{
  "n_layer": 11,
  "d_model": 384,
  "n_head": 6,
  "n_kv_head": 6,
  "head_dim": 64,
  "d_mlp": 768,
  "vocab_size": 8192,
  "activation": "geglu",
  "norm": "rmsnorm",
  "norm_place": "pre",
  "norm_eps": 1e-06,
  "positions": "rope",
  "rope_base": 10000.0,
  "rope_fraction": 1.0,
  "qk_norm": false,
  "attn_scale": 0.125,
  "bias": "none",
  "tie_embeddings": true,
  "parallel_block": false,
  "init": "uniform",
  "init_std_qkv": 0.0633,
  "init_std_o": 0.0633,
  "init_std_up": 0.0633,
  "init_std_down": 0.0,
  "init_mimetic": 0.7,
  "optimizer": "adamw",
  "lr": 0.00112,
  "lr_mult_qkv": 0.7,
  "beta1": 0.9,
  "beta2": 0.95,
  "lr_head": 0.00901,
  "warmup_steps": 279,
  "schedule": "wsd",
  "decay_fraction": 1.0,
  "decay_shape": "linear",
  "final_lr_fraction": 0.0,
  "batch_tokens": 65536,
  "seq_len": 1024,
  "doc_mask": true,
  "train_tokens": 503200000,
  "steps": 7679,
  "dataset": "wikipedia_en"
}
MLP neurons of a small language model. Each row is named by its layer, matrix (gate and up: input weights) and neuron, and shows model dimensions 80-335. Each number is 128 + 32 x the weight over its row's rms, rounded and kept within 0 to 255. Numbers have three digits each. A neuron's up and down rows have the sign that makes its largest values positive.
Before each neuron's rows, "fires on" lists the tokens most often at its 100 highest values on Wikipedia text that the model never trained on; "fires after" lists the tokens most often just before its 100 highest values on Wikipedia text that the model never trained on.

fires on: " he", " and", "1", "-"
fires after: ",", " "
L3.gate445:157135180169185145130111071064175080121099156116095126149133101109075109193114163103120091141169113148120116102129095134131122124200068110099092159141122133154105119082146106152120138075142125149098174188144181134099140128131136090149095123130136068127115148142181113192138130117120131187137193180133146099114171166197125128140074123152093155100155104114108163123097142147157165168149122142083093188085176169102134137075122186137101082155174164122137125109189136098126133087136077108131175121103157069153154132149111128172098147163119095114124121184091152116184117109096122124072092154092125095166147136148162134110119153086111090100086123203138163091079099165155149087066140116106105127151136157104159132120198136143117108182110039174129107092061155187117140096130151
L3.up445:101181157167107077102109094153123161169151134105121096083172169131124126108145146180129175161130127098109121160155092120076183143173134186182118206126106072109179110131107195098150159102155140202100116097093146098183136177094096110149132144085083138145110057089086125079183118090134122219164073140127154137128093165168149123069133104109103093160146127107122160142177094139183084124141156139153103123145150131160109144123126118183128137063191164166058109066083095134095178122137138122090106112120067118152145110097114094169142148118099147109131170114207157132053099106102158105149133110141088136167113134126144164112105120175144145135103074111162146114157122157088120147155126152127199131066122125126127111160068154136110091102101145177130153146091090099168105152124106

fires on: "|", " not", "|---|---|"
fires after: "\n", " did"
L6.gate582:063181093165117053121136140113120107164182163098106132159116143125167128102120118068183173077140108134142128164160208187180134146184121163168108168197147085164112102090120146096131111178090118110088143186170124124187062109126065124187104158142133121133145100133086141128112163114148128211141108134137048117123084130189042154103144085136102164080116126145090163047113126111121073152140133110158138057135147170173108129129169132071170199097143160100124187156129137116091148102143135125166086090100124185111135164075136102147121117153074093130134139117133092119083149149107171097127121182101158101139115102118082140152086096162174101142089148122184119141165154161100110141079115111152178095089164080148129159168083133077103084196150077120119106150181125122133132119157144
L6.up582:105134138164131029156156175123132148141098122123143119150123160139109139143115083087159109104158091058136090185127099102169125157196123114122143112110128149150101148176199093097112092097092172097146100126185154193093089127181086103111115106155109106217152125131083166079120151080116146170156148118122072128141138122167103151079141102158089119184186129121082130131115144045075107097089106120127101135101105161096171122136108132112114144147126101167137149137163166133100178151138149071068119144160149148139120105093101123159118131178112186139119142179138142147100141131091120132135150194118156109160153161102115138171129099174157115121120079137134142164164124134145173077121151112111103134098117084165076143161122122117128037175145095148139162147145151099159133169127117

fires on: " ", ",", "1"
fires after: " |", " ", ";"
L6.gate400:140134081159134174161145082129136145109165142136139150177190059162113128150083093078187197140125064182118106144142152087134128134108139112164124220130101217117149092124110141108184200117119154132124163169133125084153102167133153141155116128131046109105137098152178075085145178139090125125078163204116147112101116200154098151193140131091111133082153189104181153089099114150177107107143136088121126119165112141128135122104111129122150099154121080114145112078132097110160084137093098133128062121148126109135056090080155102147130130142051165150117128110145099163103123146097120106082136148167084099141162112117161140125094083131178132166082069144119126116155109148125139125130144114138110164149161112081091156120123091119111186112110105088113123147138153226164119158146078
L6.up400:077166136129142131149101155092140180157167164143141110120213098105138080079162125120156104169127170105085109183117133115105147161183134167139171198072130094080181136085095151140081126114116160105090091088118183144166114153111125116119136120107134135120071193125118109154122163106085115075120144124122158126132087124135127165115110124131145160134102186163166186152131112178130158152100074166127109118098135164155098065153145101112162125118168117144154186092101089086083108076104079207123151089159122135126134124083147080150116110119144115175151126126127174185120105058209140151140098167131112103127056099087139192145102132144108161102082150122157160138113151143099129116101187117129159162144136101093159088095166130110142134114144075139096149116188139195138166143128103

fires on: " at", " In", "|", " At", "ing", "At"
fires after: ".", "\n", " Dur", "|", " |", "-"
L8.gate568:063206177158176098080084104108177105135173187142143090107135118108134114157105174103097143146159078137139095126128190104144152135170126139087143127160147108194040088095164071071113154162097136157119147137105134138198112136133165119091068149162121116149092070096192096135104120125103154138081171084096136085126089143154092092154111086151144153142162145126104111147148132058178140149155116157106140077170100178091128142135150115151166126104140121183184202111110078111127159107144151181121147066125088107143169064132128138114157107084129142130159166198078082064115117067143108132129156104163120190141177163142081138125114179089154099152119134063089122164126123117141135137155105173141098155138169109078061105135179134116153107110145151097114158138156139099086106121089180
L8.up568:114141149133191092088170116088177156194155156116193075141088154094097156106102114163120093187119077061172125149148155193075152128200090186140176131145142108118098116143113141134142118103122066083130134129152149151187079175147212145089110071166096144126131100089134135077096151126110097157104102126135117110163108087074093121128123106112131132115156168143111110152139153074176090162105152130111121149103106097113135121127118207103094167126089118156093158060146070164151144118115146125144115075091165152116122129116128113129179095120120057137132133119050126054092172132067137167129136098151125125087110149105092106161158180096139103140124128111077152173086117136142119185134166147120130166213140106138087108175129133119107115107068146053129165133127169145117059112080111

fires on: "1"
fires after: " ", " ("
L8.gate489:151122141126177098081127143109104164137151114126106136102125091159087199124119174137098145115161064149088140201129092184134143124112134143097119152195176113122092141100103120167158140121055084132178166117062183109135108122137141126131105120144076185168082095129164150118136140148098127124093152135129087191139121157084158110160182156126107074144087182141107090110095126143142106153120066147157127113147157123157126172139095128130142074078208119134186144094093147106048110156094143116091128137106146082148099095120111133112094125131112188146165177186121139144076175095085164081068168144185132098130161156108124117181150182083128100142185205073124095088101058054154122133075134113134143164136083103129096132191075103146091147110091111156148154158103123155108149165077106
L8.up489:103119128163111120107152060135130145080144107119106071122176186147118113074168167153113065113109123067157117107113119143125140113182160124103156096076113134105163190078127201068167074144176112164122099080074145093110164128191143167123133171111125136075139110117087144121177067161089132130125084153075128128161141158139129119174121151075111106090136125133143188187136169164099096126148101106120147070138131128202155153103139093130127129109167194163101091087106142155108045165107141135121080072154077152198177133064118115137105181151156142150091111151152093120088161138089135137121161154093072145136085172117114144083116108076113144135143122075156172054133149127120182123161112159134107152162122074176136140141071142108105130158124130151154090172133082141140098078104125

fires on: "1", "2", "3", ",", "|---|"
fires after: " ", "2", "3", ",", "4", "\n"
L3.gate595:064201190097119120181160162146141098150124082105148143153145131030159153112194145147104114144187123099040142097135129173099107154103127121139164066099109172123088170114142078120176138145111162166089169169129160176110170136166141067162200125132086072136060132112127123179127171105148164146134161172139179103136157142142134057141158115153206125125120121156127152119172141142156048067095129178123167117126138096153113154114186130121089093148130129120087128098175093129176132151173151139182144104100097098092156122112140078133151107134111113146110117116133140113086145107078148136088139183172179155086109105097110119136185077159170158046067103123130107133103142076142115122125142100091105091100154137086136126127069157142158088114125119151084171114140121127165136177127078
L3.up595:168154154121162158177176161131115102111137094125091149081112177188118112167112124132118174133182136108172118126116120189130112054065127151164128164159121146143151135160198149151071191121173080112105105172113175090110122142137123151185131093069114104131130169129112129167132079088136148176154088141129075211164152078103161135155129120095122117123154127126153081092151171087101155073094087095141104161063114160100152130074112165161101125118108196118094137056120108156096184112133173133134075146144147114170130168103128127140158093125105121118141106143064087153155151100116121066139097078138194126137159141115127141130124113156074139165044143129091168131174187140124137135128145132179106162173155103156156147088140128143189137162162094106192143120117150158103201080146105

fires on: "-", "0", "\n", "2", "w", " "
fires after: "\n", "2", " ", "-", " (", "):"
L8.gate485:109162164133141106121171078162125108123139124129132114160132085124137114162106130085139106103180102135109086171163135112132129143106097081111122142112079104097119177102128095070184152203104101124109113126150160075106127164068105096160154091119169136143095059145186088090068102206108157107147127151125183101133133155126119078091133120150117114082114187119197154176128105139129076128162155117157089066111116151189159131154180115087110172137120147130102106068111118074124107098105134158151121087161199117055100198153146147119126116099144093055123152158164147099128170112098104164125158157161128116133134092097134138118125113159131099143154166117188165094148145090167112152101052159094119062148191174120108083160124169179101062087112193103135097142107093108114168119133082
L8.up485:101120150053126149144104155087093079145150137129083146088189133145089142109118113175118173146119184106114110140133128167168130141148141097148118187114123114167200089153213170175173090096134114096172118097135147106081125121135161137174158152091094147108105101165122099114149148166142123137220090143107148067161154145156123107143077079183090107146126167135182152066150175125139115091111151132131101118052059051106137119165153187114173097097155110085047087036144137124072180120137136113115158104186182174099093125124077175139083110121103174151111080109120102129168135161115060134121142123117142151097167132148122086149155113116126129165133114095108177141133115076104124114095204135123206144089112171150135124166134149122113170117121121141078111080097203170122145047134118

fires on: "\n", " Votes", "0", "1", " "
fires after: " |", " "
L7.gate323:148185142136086146134082131096153127122154149029172138143144150131078208145140080101115142126132116128149094110126141149147114152153155121171166096077089109146116088120140143191182132121102124075150164158133153163145118166122168114221076084112102087115150092172116154136153179112223066157135084121072103113110125094157128170185065164147174190091115148118134137125087169097097121131092106176068203149154130177147158093155123153095091132168157088097125181131161155131180160110155075117146123113118157182133136110167108143198133173143076067144109146106075112170184165130107150130086084103144163131059125104084089145160123110171144140110128176137104150107133160134108104145141102160150179143081107132107115129191115097199153078164140098112137140124133123143120168127225097
L7.up323:086091102100128091102088133121144150118104155125191135094120137154087126145166134149174126115079063146124163124119082172086161112030126116213177149169149114123144153129151164134192203053148153189139112127067105131109161175144088065142085160159076168104178114133128138154149133127117094145171132152127157103120153156114091124124157131096114090118145133099094170143122104147191127143124140170203133100135138107162119084136116131209045138160162176125106123116122167137103135095090173191129091121051164158165119169181171119126161124163074094088143120070145121125160130080166097136101117152119114176096087138144122091048162124055186126155100100064130067130149128104167130148140112113078113077144109127141171149130094159128111136075185141151124119175113185088121138134059127

fires on: "2", " "
fires after: " ", "–", " |", "-"
L7.gate166:166153144067121074136125146105113145101093135180127175118152148111092132125148098159091115098143152120056092093127104119170119166168163085151111128102103119090100127153139169079167187173116095107104136148097097126104120143179164121163113145077125149068122076179118131066163077174146130158115051177134184151144177109076179117071111147123127130115115099108124189108118125155088109201125118122102153082142145095175144137127162094133164111120182154111084117069086155074120135114114124107192116103139165180093084100185154156134084063089105078097089085165081120178134162093155120161131122144142148096110146131082074095116211100136195162067109077094120113148125162142142126093122123122145143116165097186095153083182141065118148088109150165157122116119150144147077118172137141
L7.up166:178122100122152147185062107161146046101125127127212197164094096151068129138127148158194118154124191107098148085127113091134103121158129137100123162157123129135093170124116135136135111121133154144080104044171109112127111152156103131130148160113152127095152072150117130166161157156142132109106093171119187130171135147093131075090131093166217141096082121173094162087165161096169126081163146120183182121114129139126162159139122119143137078184119124121095065109070101128161123081148134132103105135170150189117162171126102116110191099092211128103167096137143098171145103135110109124119112170091103151079167150120093139126174117160127146162084095087125090104202134100137106153147141123117148201145129098162149126151093127093143141102149121136102096074120139135164091157065092

fires on: "|", ".", " |"
fires after: "\n"
L6.gate599:081153108109154137146147118145115110181106110103143150135121109151185110092144088110098145098136109153123148162077110161083111182127154174194133154166159166070118107060189092099111141190126143146114095207090189108125083152149049142144136106158103177146107153053091160110090129156095106137183081120172098119098191136103159115172121103123086128134176178226134099092119129146160095114142071145128117155160137155132120181100203107094096102103130150155177092114164117121110125188172146109138168094102106122158135111097150087126132091105190141094134072099130110108145123093175197131141137150154104177112103119156076143161108116124098152145133144107145131128139153135148059093095150056091121138084159075139183120139112181076147110174091063125141126161190154112186140169132168
L6.up599:086130071148188143188140114114097057144068125140156140107117092093150126156085134165095107083147061088089128150120109103058084101052136080156076148137134172086107089120159086154181041141063105090169144105150179171117130151129091130101130146175100166116074116066102136126057093143110160130130124159123094131113099102116112114095173101104098121155178150157158115108141126134155047113155130104146148187133128105111089152172106122119129084084124128113109159146150083137110126197140185095091105131176142118128119140090187146124137163131148121149059079150118089155120176147154158120087139165150121162135089172131075105131127100089128122077082150123042088140140089107129120107127103100159124095107132183156150105085076120101154106159136096143137139139105123136158122226122158

fires on: "|", " to", " the", "o"
fires after: "\n", " Lo"
L6.gate746:048111051194155116091096132182137149173105115121188102085115121126150178177185100187125133175171074136101136162133175172130171136165119120184123134125130087084092117158104065110110140109159161158114153130141089150113098200119141106132102085135091170181135157150104125109121072083129104157150146113100142117091051104126133148114157147192110120143082126135120162085080105094173112097108147099150109136146154174109165138113147151111134173145104167130112145121086092127144127148114163120167121199131100109096197140132142139156103091102091170049127103085129092111053168092129153180140171152155132079131102119141130074148096105131123080139175128174070077154099134097081149117094139141099148120181191158147085129133113149099126080129113107115077153089177141071152116112162146
L6.up746:118128082137213145162145127100119116126112102169134202120081131110115104073085135183079134114148110144097098147100144153147087081143128157205111098190119133102082112176166129176105135149092155114165117145147166183137120110123172173115126138185093142150060085104094154126147136110117104097131109160134152094151082119140130155114129143082090115129137166152086132107172118044118074095134080189085176093098153119182132110112124163152174112131123103108070183095197115178134121086107168057106153140145129123158140102077139118150153118105077136104104096129092191071090143095072181178086133168132161119127181157074138144106150133075133105122115111133124078122130061129094117084185129145095163098107105122151152142166123169108117109102115064095081110170083170137091148129183166